Weights of a small GPT-style language model, trained from scratch on English Wikipedia.
Training: 780M tokens, 5954 steps.
MLP neurons of a small language model. Each row is named by its layer, matrix (up: input weights; down: output weights) and neuron, and shows model dimensions 160-255. Each number is 128 + 24 x the weight over its row's rms, rounded and kept within 0 to 255. Numbers have three digits each.
After each neuron's rows, "fires on" lists the tokens most often at its 100 highest values on Wikipedia text that the model never trained on. A number after a token or word is its count.

L6.up486:148137090158149093155123125151167112094145127143082117118137091168106116166125130131093123149151077124140136126148098116114144133136132143150127091146113096119070132128145139123128095115110110131101168109151162138088166131162126111147128125095119117137114153127141118089118092107075149109
L6.down486:133154114083121146161088110145117103129112124119138167131128173112137096137169075148153125137117154125139137122114085143138114141079136154129116135125152157127081112113132117139108123164135169163106114102115142124139134098188174101116106111179121115112124116166148126145138170102092140157
fires on: "\n" 45, " in" 10, "," 9, " through" 7

L2.up19:096115115100077133065113156173129160134107129140132115150132097161152146126084142103087134118110141102118111156131117155146151117121139100112115130125068098122100103132107103132127151096133130141112133161112131111140149133130140126084084108169113110136146135155095084125115153095143182118
L2.down19:155116114174144176176134132142125127141098107094108124115084126122138107179166099137140166140132131172115136146141115145117120120163138159120116148141136142134154142133148169153086116186126113122114136070132102149160148094090142139149158147119115116116108125113148102141139149140154123140
fires on: " A" 24, "A" 18, ":" 7, "An" 7

L2.up283:132104150079103102122151175128086122092141078149095107155113152113116125127124112127128127103110118117150135087130067143164129083126168155124115124094103125156151078119113120119112138143103085118104112167141132122087146156113093105150158144122150115151170123141115138071118127127147166104
L2.down283:093122094166136141184136092112140108137122127104146113127153140140172133137126142118138104137159158150115133163173155149125123152116098121116116099175159097100100153117136139153122109116121126125098130098141118116159137128124131183094158140130114131134124132128101108162131156143093108138
fires on: "in" 22, "e" 10, "vest" 8, "to" 7, "for" 6, " =" 6

L6.up236:131093122088116128203158150096144149122100161150110139092179137133125145095128099122135088091156140109138203109147096125137180114154130116104136112115145108109118142097162118146157141141143101125103139159109127174098168127154128123145161122159107168141098150130100087156131081187086131162
L6.down236:103119130110150136143134136103144155189148181101139104134074140158174130077131086132134153157133181119137090146103164127113098134129142100101142126142160119132144197124105138141145122149165097195139091161127071128139119158120163137136176114156142085146072105131119146132113115146149116111
fires on: " the" 29, "-" 18, ":" 9, "pen" 8, " family" 6, " age" 4

L8.up1128:102153164104120099136147179139127107140142122152102100102100130087106166126095129110131163136130161100088103125184104082094107107128128178123136147134152118125116152138129141109110140129099096144128126127092149139131121109109142077171143111134138139108154118128139145137086092116102102167
L8.down1128:086107127122149124142128116134168156128119126123135143093142128146133126147116150179129125127121122170143134128129123142168142126114123153059052137107140166117123154130146131132102081110160147107103139165141120130122150143145125155143106159168103125145116141149169139207141158133127108128
fires on: "-" 23, " co" 10, " and" 10, " Col" 5, " R" 5

L9.up388:106105133132122123176136139119114165096078130130114160118139126132139130116162147155077107151174154139131110120150117150121156114105115131169107129136144156127109110150096112089121104150126129149166153117135126153091127102101120128125133098145127131164091141167114149119100104153113157139
L9.down388:109108102156154175163077104147117181139153114127120146111091120122159134112147102094135123088094164133166108153129126144121146144148146153102183160143124132117107143157145124136072150145112120108149132154084074109157161142152165127136061114124096113157154096111117178164165150124121142120
fires on: " United" 52, " All" 5, "-" 4

L5.up676:099118145101147136128127087150102119125084133158141140096147137119077111123079103137146107143170127133125134141096160115166102153138120126168157125119137121155125078090122154169129150124080111141099127129137113136121120140137123126123125107129131151118120146143136147125141109142094107137
L5.down676:118103082138129159127061177138153148109126129158149133174142120111144134152165130144143115123084148103133105123092130102166106107143126145094065110100087116073154136115110163130122116102140134102105152141088108143113152114159142139141112130099088102142108118086075093135139109137132128141
fires on: "ed" 18, " of" 14, ":" 9, "me" 5, "1" 4, "d" 4

L8.up203:172119102113162110121111134126184150107161116101134111181131133159151160152162129141117117111109160134129103111110087180161142152154109181135162147135159097157090170122126115126100118123116109136122148128088120130124165125170162125139141088127100144109088146160145139120119151108148136103
L8.down203:101108102121150156169144098099092109142141158123150098111122150140125111103149131136145146151119105157137130158136101180113136128098102128112144151115150129111072119112126116159166117160093150146156107119126159149129095142140144127170145106102114142119195165136115129104095148092120107109
fires on: " in" 75, " In" 7, " on" 4

L2.up447:131125091137140148135116111095120133117135143157156085112134113140124150147128124089086142117095133130093108145146124083090093159134081118153163117157144145119153094103153130109111130060112125099120078116156139131173171170153119174128123112100162131108124080135087149118119097120136141142
L2.down447:133163138130103064137131147129106118127126161089129099171106119167103107161165142092127145165121140135170136128115157179139117115116133131148114112103146112163096114114119093131148104129133146158156159108117152121123070145119113149112116114117123139103135165114125064151093115124079138120
fires on: "ed" 21, "ra" 13, "uck" 7, "t" 6, "atter" 4, "am" 4

L5.up525:124168125098097086117087082096150117106121082169149124101144116120111122150103151168152104139098134140158142121180184154130114125143143123108173122145127133093152138112124155103129155111127102132104093178088140163084137144136135076105108168149159104126143143071089142107094087099129143136
L5.down525:127107154134177129119152129126103119095141191097167134120105131128130113108125099128071166128101138137105158127131156133117093117130112149131150127153118116155080144151098096126162111153125136157122158112141124126110140123145121146090115091153126142127143154139196105103105132165178135196
fires on: " the" 61, " The" 16, "\n" 8, " first" 6, "The" 4

L5.up912:152113130151140102132129119165142058131087124121178142134152112128113185134105127104107162066094117112147110129167136122127132142119134118102105190128163149102130118078122095103105096099139131090128118131118113119097133133154085146139134150114157125142140105126105139167122131109136105137
L5.down912:178124143118129147098131131130083114125131138152101121103125100168133116119115122145115117143100133108101143147099099094132086098111110144140121097103106086155127156128150129110126166073109163120117137109078110129116151108188143127098123131073082045107086140144141115141068132128111094103
fires on: " |" 37, ":" 21, " " 19, ";" 4

L5.up166:144145116138103131146125117132132125128170169122112093094121120139133137130146090093122124112162105167175152132122090075131160103125147149158149122089132112060141176144127106152125104126119134122128147114087108103089124141119122168131124142082146157134133120102068167131112119132151141122
L5.down166:138080143089124124139080113104091096115128123152126125134135128118154116129149131157088144097133112103108119101111153147110099138094119081151130155137124130149141137170124155105164158137161128093111119091161139137138130086122133164109152102138137134128148140130134122107151146153158114131
fires on: "==" 68, "-" 6, "o" 4

L9.up412:116137117132141102120157109139141139122117125081131156184090103176146157107119117160102099121138140143120142142170132091094090106151137108119150153132132094152163117136120171147129089103129109132125148137125083143126118140117121163132160140121193160151157149117099132199109161148134138097
L9.down412:153138103093116128121098120126154119142122111089115143135091158170122141156112097143119189089177122112144149141181120139153137166104101132138082162105120128096134102128147143107143150147119105123121158128119115125139133131143127103158156103147081119122129102112141104120107098103120146078
fires on: " " 99

L6.up1162:151131159125145115109109142145121152097095153102113141095101109110168141130121110087086116126138127139110105137127112117136161064148132108155125128109151087123176136157112110156137126144110122147150154121143148105102114128115084113098105166115125107105129117126121127166192086116125138131
L6.down1162:118106079116150138149095112166110106114156185173133086146153136103093110150153144185103095139116102089156162133128137123136106167085132152137117152127094158119111130136136091112189091098163098120140131092097168126132121126106127111122151085111114141104176187125154128087151125161140138092
fires on: "==" 71, "ed" 4

L2.up1265:135167118143096149115117118110086147131152118119118109152117135124102105162112138133105123127107112072119131101165118083133128106131130102083178103130100151117123123136110125121099109140113126109157130123121075137180085123138158181106144110095111147121195101132147088134128159115127127126
L2.down1265:124120118108109093184133138122094143126091101129179126141118093165071123127147120159147147137140078124097137102129059147126149152078131106103090094107127108122143140143140111098151147125131168144147172125188112079137163140148124125140119131141166122144141152144152140152127164099092156115
fires on: " a" 42, " is" 27, " an" 10, " =" 8, " was" 5

L6.up205:108111117112127207125149100135137129112127128105104104131139098128145083132113123122131098128108113118140128133116089127118127115103091109141145163070138070148109126115131090143143151107125091128157107118134126169114142135099088118128096157111135152086115089133108202152129105156130113108
L6.down205:122111098125091160161113116128162130094136103158120133111121140132131124099144091143128135155104111191111135091148117106131084078151159152124129165136094163101153133162082094129123116115114132123099129141140105089085142102127143106127099136150111095107154156053090112095118132147094145154
fires on: " the" 18, " a" 16, "ed" 10, " of" 7, "ated" 6, " to" 4

L6.up1262:165107134108104150112153112151158100123140136130123145095128105148128144115141125123163086087127122186157130116070121126152083122110134165128179139114141137123144157067117117129080121104119109157089127160159154131141135109116101124118156141121155139080114107115120132160139126084150134114
L6.down1262:139157107130199132127109168068128142119131096116135132118079108112153147144113121122128130161093127133102146129121113144098179136129113134111116120159133124103137175119129125098162182110114126149144122126121115157123137120089146123124140141101111159161083080110159144138104113108154102158
fires on: " of" 36, "ty" 10, "ple" 7, " by" 6, "." 5

L6.up1096:148071076128122115134120125140139140119146104115135120175137130092119124145182145144090148102159109166117087112104166170123128095127124101181123091119117139155081125125126130103114143103140129142105132158117128099125060093076132125145094114122096093133105134099119067129155117157093141124
L6.down1096:103121169162137129162098121156111142132143165145157129112146101127104138159167121135134109166088121128186120115149147113148129139112110145079127129169115091115170117100122145145120107164141137130130122090127124140129178176097099122141168137145145133110121132131152159113135127135129122123
fires on: "s" 33, "c" 7, "ti" 5, "all" 4, "io" 4

L9.up1029:145122093150128131116091135094131124098102173095139146120120136128064087155152115145115134100122119122124131113164126107138082088157127130142135112160112100111112123137137114145114166134116176101093146096099136187127154172105131111112104148128115108143139179116111140118130151142117139123
L9.down1029:117158158109136153179104138119147133156129098140119146147150125144155160133154121151160157127143107122118133132071156111149129144104120124155100124123126172176124141124149097109083094122139115124146136148129130119150137084047105147167104088149112139119112131154172085130110102135148119180
fires on: "," 50, " |" 12, " \"" 6, " and" 5, "|" 4

L7.up1277:097147121091132176109117137124123154107106126143108086119112119113102181129102128169121135113121153146110083100151141125131100138135095118135129136126137140149133136093113127133123092136148132172114163137140101161103109157107137149122105114119147151122182121117132140136159168146158125144
L7.down1277:144127123115114137150109135069100109102129104118139143137149178139150149178139110153155127122107104146114158104136126104125089122111118134116154134127134136136105152146130119130154113108130076115153122123118138108111128115141138119148180133156066121131152052101133088088131111144118113085
fires on: " of" 22, " was" 17, ":" 11, " |" 11, " " 6, " is" 4

L2.up14:165133111126116140140112099149156144104132065150118117150141170166128137114135109136146152115118146149130117125171124101101119145173163093102097155115135087076101148080159097060166110138108134120140122147138121144154130171123174107108110106140140128080116162125149130125089151086131120152
L2.down14:129115135081130101137163123093112149139079169074150115125145082102121109154126181110160128128134137116082137155092185123130149079099136136174150134166105151150164097167122133145107142167132111151161089152154146133124106076160120116117140108145132137111122061107146154095152088153131108095
fires on: "y" 16, "-" 11, "ative" 9, "an" 7, "(" 7, "ment" 7

L5.up231:132127166100147120135135152098165137158164140114116093137133159115131114139094087141108085130168145110122153131086108155155140185132100118147167125127113078128082120122137115098152109125164151115097109153098105162104125137127082083109160123093164158126114118129118169139132144116118101127
L5.down231:120123119133143174106091107152146101133132172121129135085141152183100144126126144101116174145090132105097112146136162161120111125131189106136126118131163171110083101110118111140129151083132139132132098133116138122097160086131145119116111116130150117104147116111107153138108142164116160103
fires on: " the" 24, "\n" 17, "-" 16, ";" 5

L8.up477:120102089143141124157121177146130181127111153152137138103077105089086136150120132098120119101143142160149118160154149157139167145108126114095095112119129105136116131134135114107150121116096119120121124108139160108161140090122078127111133113126132111136147104131199106145128131117163149135
L8.down477:062109116161126165150125122128131159114143141114112155129114125178113137117179120110111135158134134162148128161126132110112132162129147143133132104127120116111131179101151158147111122151125109076128144151158083112116108117114141129141082112158137106138135160153105130092155092098143112129
fires on: "-" 41, "al" 11, "in" 5, "ing" 4

L2.up239:112149130120165112090144126110120114095134084103129155093179190121124157146111110121142131111128104139091157118122123147163160112082091156151094126134105147112128097114138171111109101116151160145153133131147133174128110144129067144151124177155147129133157114138125156073100089176140127149
L2.down239:102106171122094147119136108155149151182114109122136098152096084132142077109140114146131147130123175125158118147136142111117123133179148084072147145115130108126116167164101104123140086126098082120142133091141142080099143141114131149092105117091122126124126134115112115187173135124111127146
fires on: "s" 20, "ce" 14, "e" 13, "lic" 7, "sco" 5, "ro" 5

L8.up349:150125131148110135130121114143109156134146120108146093154117117073149094111119113130143117087132092154119145125080160105168128120143114192153115131135152116133112171149122127136153092143153076135093163165158111153099100130122120126083122128111139142138161152091106131094125095076124102131
L8.down349:103121134087154138168112151090120119097072145118140157081154155158109158112154131142143135153124159141163140141129113119144127155160105082128106143116079165147128087145115146156107098107148147134141104123101121104149122123103087151143124114128135134155127137119056129136114108139130139137
fires on: "," 56, " and" 24

L2.up5:104144101100104110121158074122130137149121168131158159127164146142153173123122096150099144121114111119136152140095158139097149166116155148132130140164132169136116104089101103118138150123121141177165133142122089138136125125163123170089135134110107183135100141136113145129168149109157128139
L2.down5:142143128149117150137097184143117121119125112144108100101111097133105106121112127118142097121132116119166118117128112120137124122141129102096129111115120119099133162121185129120109124105116140112089125128123163102113128066112151083159134108106144083135161122154112129115095117119104123139
fires on: ":" 36, "ment" 18, " with" 11, " role" 8, "):" 6, " " 4

L7.up693:129117147146198118088143128192134113117183130114091099140120138097147134088147150120187099117116153111150124087106164138101106154143098128154101142111132101088094159115122079121130096141109115172136109159125147138145119163129134131126098158175117130142173154156094128156131116118121130128
L7.down693:104198153117071110118132122087119150145118121157084135127122103177080136132151132136136136137167109127133166113122123099128114157135107144173106161131127132069147135145115157118173106128113137093126120149118120114122146082133107114127145136131115080157152134139129098083096090112126096150
fires on: "ly" 43, " and" 9, "ically" 6, "ally" 5, " twice" 4

L7.up562:160123106144150122111080172127153152094132114119128122117142141147161166156091163151154115123093147204150099144175124134149114123125151142128148138155093078133139141131140113138083139125160084123075119146146112127105152118146165102124106139106131056076121134145139104133112138142113149172
L7.down562:108133157111100139150137154091121134161148102119100143118088110146145091102126095123096136122127119154109133146109050152106158104146108129129095112109145153168135138108079130111140108123087128122129097151155104133099150136155096118160146142148104128121164154135162130097150099117125151111
fires on: " of" 21, " on" 11, " near" 9, " about" 8, " for" 6, " by" 6

L2.up428:128143178143084106092112097070138165119135104126111086174155142154135131127159124117102140103112106141124102081150136092078123088094135079137171119117141118134104123096108099104132117079108112162132182179091110122137136162121140105091101138158141128092129088108099170139138092130135105156
L2.down428:125129114065143091173130140162115128156113143081139119091110126145096117144096162114157096155147182105151105167114128117159123107129127136134125159123076144114185129121165119137128155141146129144108102089138139086137100091115114150152141119135127140135119115130167138137119144168146131089
fires on: "-" 80, " and" 7, "R" 4

L7.up1190:126135157124091114088098102111068138104140149102108130129138099136129131094104134148067106126155119118120155132171124143124125123112114125119128122176123169130119135151140131113109123148152145137113132140129116124104113101137124133131134148137151110121101120095110084151086112147083099140
L7.down1190:102142108133159101158137116135123115131129175127161118180109164131170107131155106144150092128107147150079122126104153133098133141156151119151143163078153111118138128160103130118133166107097163119113104089149120115094149134173123152139127105144098140125077119162145136109126163160190162133
fires on: " the" 76, "m" 6, " The" 5

L5.up1238:147124121110102096122107157120118148115139134152136137167147140112140129121106142114137137118155145122150099089119164165180158127096176109124137090139157092143125147099177140090109077128123105092096155132098144135079169140166151172141108119098142139115083110111146117137144200122141096157
L5.down1238:141134123105145136168142142138128130141140111097180089112107116143092077157146101176141116149133156124151141112099114111081121153143081149136128139121161161165125114125149155159125091114156129151140103124146074106152128117137154099104130143075127132066122167144135116118109081125116118109
fires on: " to" 50, " of" 10, " years" 7, " in" 6, " role" 6

L8.up37:153123093116085136128086139127158128174116111161105123127130118146098122119108076129086152127158102131151133149058134142116114074101111139123134129078144116072115113102140143122096177125132129147116126103138146150120097133137166130149147126102128134131091149136149181073105143101094155130
L8.down37:127118154119157129122117094113160130142074161094130119139097164143115137079146097159135086082162124113122136132135111136108129125115090127154124147085120164151114118125129116098106119139133190108157146136146146102096123134092117130165100122137151132152136123103127113157133105172077110126
fires on: " re" 36, " ex" 11, " dis" 7

L5.up76:135177152067123146123156159154100148110181143119161153107120167095123130057128113124137114075097115107133108072124104110121114101150164142149154109155134138115069117146135144168147105128138098080142130118106099157103156130152105079136118102122118137180115148133105140152100153134124160080
L5.down76:114091100111160112130124127127178119130143121147120122194106123146145154144147118116081163158182130141128114157123150167178142143119107164139085133088137167103123108121152127100102114136168120147129109101118110129148135175139145116141096140140140125129177120146174176104119132140146101093
fires on: " in" 38, "d" 14, " on" 5, "." 4, " at" 4, " over" 4

L6.up1025:165148096137121130125129117053084168111160141126125132162111126127162148099122131122137097143094055149186139101110131153143114145083131120104145117149113138138148150119145131075056104114118165114145168162137098144177109123146084148101143175134139122145117121112105142181124130089131134106
L6.down1025:154105105165131158158161108155125089122109120116108111107145087128126089125085104131143122156138150147085163139108120128138106083078147146094150125096094086147102073110153100127150191158141111139094131127130156084105112151152188139146116145112133139118142111099159146110109101081134127133
fires on: " the" 37, " as" 14, " a" 13, "s" 6

L9.up728:099142092135098171127109081143174145121137114130153163092108098122140086117110150165154126140106110094122160142137149155176133153114177083121138138136104123143141108151160096127122123135113146126122132140158147126154150082133132145078120127146128174120115068151091073152140182150131159101
L9.down728:144108113162138121137139155117122096107129163158132084156120088116135101182140090123132144155164142151151164179072106125081116122118155143132121111126138143113129092115139122120122182146126113141137116116086111154127093116128153101167147139082128094125147105135124105127118129101158141110
fires on: "s" 35, " a" 27, " A" 12, "A" 5

L6.up1203:128142126136117142129133115132124143118152092131140161133090138143095124145164101116125168142135146147118083146147107098127164079128145120123131126142113106146176118130118094164106132144140142119107152136134056148138165115084162090089098123113159145105174155155132110127134128109146139116
L6.down1203:144148150098098145167096168136123137170114139094125106115159109170121089099121168156138108099154130147130164138090139137115103117122146150161141104124137155138115144102149164115143084112091140129115128177133164136140098106094129120160159121161101074122124132153130139132129125147136092114
fires on: " as" 74, " /" 10, " |" 5

L7.up818:132121123128098156160131097156127163100141104145081106154147165110133121075116124135130152095106116144092103072120174088091121139120139130136110142128152171154106116096093096114144118105117133139116127177124122116156123114115171187156121154163129114105165141097128148106132143157140121139
L7.down818:113106109094139135114098157119124119145080125121150106079123120155115141128098135096117144163141081109109121155137103136162146106107099166179119107135152132143149130118180097145123137137138144146134079119127134163152119086143148116140107119145140116156102131132125142119066120131105135166
fires on: " " 33, " |" 23, "|" 5, "-" 4, " f" 4, "X" 4

L7.up239:074122124106156117116160144129136157123109080105132117127154148094108144114122094125149120108101108126116127124096159158126136120129144120155106133137186148159172142113140149076129096088133111141125120156150115153107105094128144166135146130136075122107113123172134137119115141123104125094
L7.down239:184123141120152142131097142124114112139159147136156092125127119141083073136128149105127167163134156138180104122166095113127101156131088154120153101168094153126099173086140120177127118158102114138151137111126130124200090165129119134137138092094150096122141170168129124098150180158134135081
fires on: " in" 30, " to" 8, " under" 8, " at" 4

L2.up1075:103082114091098130106139059114135121089130119156138148138139111142135123107110127126139126166097165105117108112078145174140118124134130105115150134121124142104074100127097107100125144073139136146111118131171117111150162128131090146154162135120154137094148147168094074122128097138120105152
L2.down1075:121117102181137134161124187124117125158101108116114112125113094128084130149144156115110139111185117147119144169184125121106119123111167124165120126105126100122167154128134104125169097166153116164149137097099117154126137129127164146135105138131069130107088130118165164167064157112114117146
fires on: " this" 36, " final" 8, ":" 7, "." 7, " by" 5

L6.up1084:085100155125167127112130101128153134188135109121075143139131167134117129125102158145152143115141170135137113151133130143136185128159149100135136149099181132117140117116156135143175146122161122123101119122100102198145110129139145150131123142130113179121086114144152149141136172117154130180
L6.down1084:152146138100077076130121126104096122153117114097167145137170131118123127115121107103067113106156109119146126081151124146110126125095107152128093147116096146110117147121158112140107145166089146096164117138162108070133155131110097140138162092128112122177143111141122147109128121131124138078
fires on: " a" 53, " an" 23, " the" 5, " one" 5

L7.up128:122131123108110183099117116113122130138124133128116099170142102083083154086137100098144133090160109125148110120133125113096083137159132104130105126132102096123073163133111120135149116114130139130120149143130120123098140137145128147114120135144117159147152079111093115139153132097134106074
L7.down128:092154140121168153172118159116121139113147155105121131147110157133132141107165131105110127097148140166109182093137074142147102124112138140119089182079126151129162133139131134130090139153123149139092115166087092136128134077136095152161122160116153082146126142177087100086171052098113099122
fires on: " and" 23, "," 16, " more" 10, "ly" 8, " seem" 4

L9.up649:118161156137120110112137191115078111153142157116092106126157151139098164142100115093122102118148117106136156096104089110130113088120098138121176129100165144117122140132137121097116132126124113168120149133118127105152160176125113160104136130133138115104159107112085140159122132147127095143
L9.down649:153131123129116103139093146055113154119107142137111105105125097124105117062148126108128108130109145097100115140135152128087147107122152131104111134142137072177140110152120126196150100137167124122150131133140110171134166088101121149154138145142125115143131113129165172150115114153105127138
fires on: " (" 41, "-" 18, " \"" 15, "," 6

L5.up138:088109120096127137127188086150157132165147115159162089112112120140168136135070129151066153117144102155114147138143121118148071117124150163144127123168139106073152124160137118149105112169099108125154085128086130110153099135133129153096131138148066106130113149124118141140156124148087161131
L5.down138:116130106131127176114143134152140070150150147153145168116172134133103175146117134123119147129159108104134150114155131158137137095140091134086139095124165132127156106135150134095145108133152112120151105086143177134099161180096115118097117157138123148130118115161145163102136151152120149106
fires on: ":" 30, " |" 24, "," 8, " were" 8, " The" 6

L9.up18:129095143130087110134137099124125149135120123137124114108171137148161137077107182129176146118120111139121157132135132132141144110127120098124173139098086140124085156109113129103135154099111153133127116122078061136106166130121114123144114171131150148123113155121137151142168154134126156146
L9.down18:123145102113148114101127127124149146148145107133138129116111158120153147130094087123091162120142177121127090112150125132112123114130146187150107108155105105120164140106131103092112131146122101093150115107143178140128089130088139122141173094097122071125126090130133133155084117143131090072
fires on: "," 18, " and" 16, " such" 10, " but" 7, " two" 6

L9.up1114:091146112122121141150166151159148082087131135106117097093099122118161134112145173102126117145124089112150128111135124138101133131111135109117074139099122158135088147132069115135124115115116128160092169141113091108147141109138105138103146146121119153152096153169137150112147101142175157129
L9.down1114:139165132136120120113121076124123147094147114125156091147151125114117136113077112104119104120158131123118136095103144138140110088160111136124147113138113113114146093148134153078148136114128103112136132113130161138102145119133132133119132132130136069100140114138132147121121126138105102076
fires on: " but" 24, " and" 18, " just" 6, " only" 5, "ly" 5, " mm" 4

L2.up403:144173163132143119143169103157121142138138080136131109139113161147141104131105110130139128140139126103147128135131113124136134096115112173138122158108116104154138111187130110152171124069154139157118163106095149104131125182143058144101144177137121124096122082154116143135089124096131119122
L2.down403:127074086107111116133100123119115140135103165113129185135150083122133135156145142135121173128115145180125118101107150124112098138116170093104144118171146124110120168124139158110112148170094082100135115125154098158104111104098197086107147095135116120178097148114124142163140117179141171148
fires on: "ot" 20, "ist" 13, "o" 10, " with" 9, "ar" 6, " including" 6

L2.up1128:118130125175120153139140133116104113136109118106115107184111172079124135147142073113138103161100121144140115136090108151141140140150118123119122135098119099134105093095138096112060151121124149149098118103121112098123125095121125150156099148131099162099154108124088120118122085136132108102
L2.down1128:133129090112141096116137118163139141127117115173130140065135093153141122143107163190129165113166149085115139123174148108071089137122120104152127137152114158140161156167098164141187138122144100119151120135171147161143159139135132130096146120104174075126101115111148123145122177112150139161
fires on: "l" 24, "e" 17, "la" 13, "ee" 6, "o" 6

L6.up62:139091133120152094127120133148150153091131110093103161116111095114148113091115138145134136151127123081155163149125133117151076139148152135123134146093128139109111082126186084108125114157155124131100151115141167154126104150119105128104085134130117096147128121129138125118122116108051143153
L6.down62:114127099119124101107107093173103135158150121172155134106119162135068149117145127116089129144146086125125142140116120157126112133120158117130143099128162111113101142112111124104134116174130122126162095148134148125122159135095102121102111105159152163131125127156150074112165148127163123100
fires on: "." 21, "9" 12, "ong" 10, "ang" 6, "o" 5, "pi" 4

L2.up263:142160092137144160134094166101187136056105096111102098126157111162106152158155140150099107164109130138122150142083139132182171119131104149141132118086103113151191105154128138101082106111110163110149165164115137165111125151092152130119112183134176126134118102164121149127093117117111123064
L2.down263:108129164135110105129152125143087106198114170138119142135134144078160120096129137100130137121139135156125116126146102076104100144126157114121134137140148148093091147085127128149158120139124141148114109131133122101132138114201124107154133065123099137135117134109142157123165111132118130139
fires on: "s" 22, "ic" 11, "cy" 10, "ion" 9, "ment" 9, "e" 5

L9.up849:081140154122135155144120155085131157126072117128135139135092158136147149145141108152100154172164091086160163160090131173109112132176101125155105126098144144138116132132115109150107111107157114144121154114107145105108123111127132115108105133133130099129137132123149132134063139114126106094
L9.down849:115141123120135129120093122126124165117131167095131135159135123133098155139149120142122084109167140070087094131126122121198107133164108159164123147081130170120143147138108087144148125132150131143195123130110148128083127114138116133135130141141143106146130101136096094125107148097180132167
fires on: " re" 36, " Re" 17, "Re" 11, "s" 8, "ru" 6, "re" 5

L7.up919:096148120151121109117134104128103163152161120114122117111100100145125139134103119108132081138113125122136131152145144100087092105117076127148124141138131151141129121177130150154126091104132126152114142130173096145141126119126113151190129133122127102115106146115150104125145117117162119160
L7.down919:152124115115146172114109131145173154100134104104104134122146153142108163137112124140156179166175105149114128133182115117142127092114128176111123153092131115138120135110130111152110126119102126115111110139134147106128135141131146131129132107137144122090121169186142175089169141128136097117
fires on: " " 52, " with" 14, "il" 8, "ul" 7, "el" 5

L7.up367:105130145123105172149183147132150188143094107108093121153146162131121116090113079135140126115135126097145141100114159143129093096161109127094108110140116134101127114127095143110142163125124144105157102146122133099141136115103137138172130085118102138154164135139114124100149116110121158083
L7.down367:137161153124127125131094135117132130146117117126122174110089175089096118096107119106116130131112097176132133088127117116107152137136113111139145170100152138110110132138126138123098099154171134114117133133097143133169116131097097176112141085175089132119107099123097159137142096137146107127
fires on: "," 54, " and" 31

L2.up632:132115107124196119088152145164134129158142120163129103123139127131144104131090121141157147087098174128106144081169129083140130097175144181150175126097153120150172120145169160138167155118148108073136129132123095113182096096157118110149145088087078151152169171117113117152151124131134125154
L2.down632:116100150118087124150139151114083115119109087153118126151127150171112163120139108113112116146128121116133120156095091116135136148121127104120104126116100132116157193105149108105161157131134153141153119097121167086114154130128145111151126151173148155129134128165083119118155132103133132138
fires on: " a" 53, " an" 16, ")," 14, "ci" 4

L8.up930:151142125127136164094093193115117159071092133098162168114120152128156116096128103101123141117140113173154112099101152161145131135144120169141108152135096143125108136116167117125150110116105147140152182105133159123137138119162116128086068166122120081135175161142154120126104134162161113065
L8.down930:116128120110165098130119131105147117148159128167156169116135135124147136162165069140103122078120113150145136134109079106119122073137114125126091159114102143144127078127161173119084121130159155141113099078110138100128152127097135134123103155131097138126131151093130148127060122142101133126
fires on: " in" 19, " after" 11, " \"" 11, " on" 9, " (" 9, "e" 6

L5.up247:160129129120129137138130140133116147150140103151165115182161138118129119153101110101123154072087142117095144114106127189157119135129125115147126143136133141142124090142134181119160124080111138124068123182171139125133153133110115127095105092167122119129126102155149131130134130115138110094
L5.down247:093089146115154078167115132139089137169111141147165150081104128168192112150127109134130117141128084168101122168148134078139149117088128142111131124096172127098102122123107108155089128178124147121136087151096151112160139098126134140146142155106173136136159120134096169111143148114131127130
fires on: " of" 46, " in" 7, " Of" 5, "," 4

L5.up841:129111160094148129148162147087128136074136146117087108106112113141142167122113134107129105145096098133139129153103125168135150171150116116131154150161139115103093124129140111105121102161114130118095085114097116125118129132097146126137122113127127131153141131141085136134160166123188109082
L5.down841:162117133116134139108092125117113109161135132117122119136152112105109103122129105101132094127116089153105137106157159114167090107096134147143081150159126160145111100156103155162132164097133120138154107133095102096132126096132114159088087158125126127127125171136083116186151129140146102137
fires on: " a" 35, "-" 9, " the" 8, " wing" 5, " no" 5, "==" 4

L5.up496:138146108114097140112119113159157157103146134173097102074150116129125105134100101162129097127125132133103129100135104158129119144123139121114143083120129160089145139131114111124117141127106089117115119122083173119118173177089130139137117144104156118142124122099142114108095092140120114122
L5.down496:117105118136159126097117137137099107109137206133132144146128113155134097163122111128085172113148099151149148111096155149100174103161132120145098147128139091144143135164149106117125174125107139118134112077152159154109144134131145120149106150154113090103148123131112129172102116144087136090
fires on: "\n" 70, "==" 21, " |" 5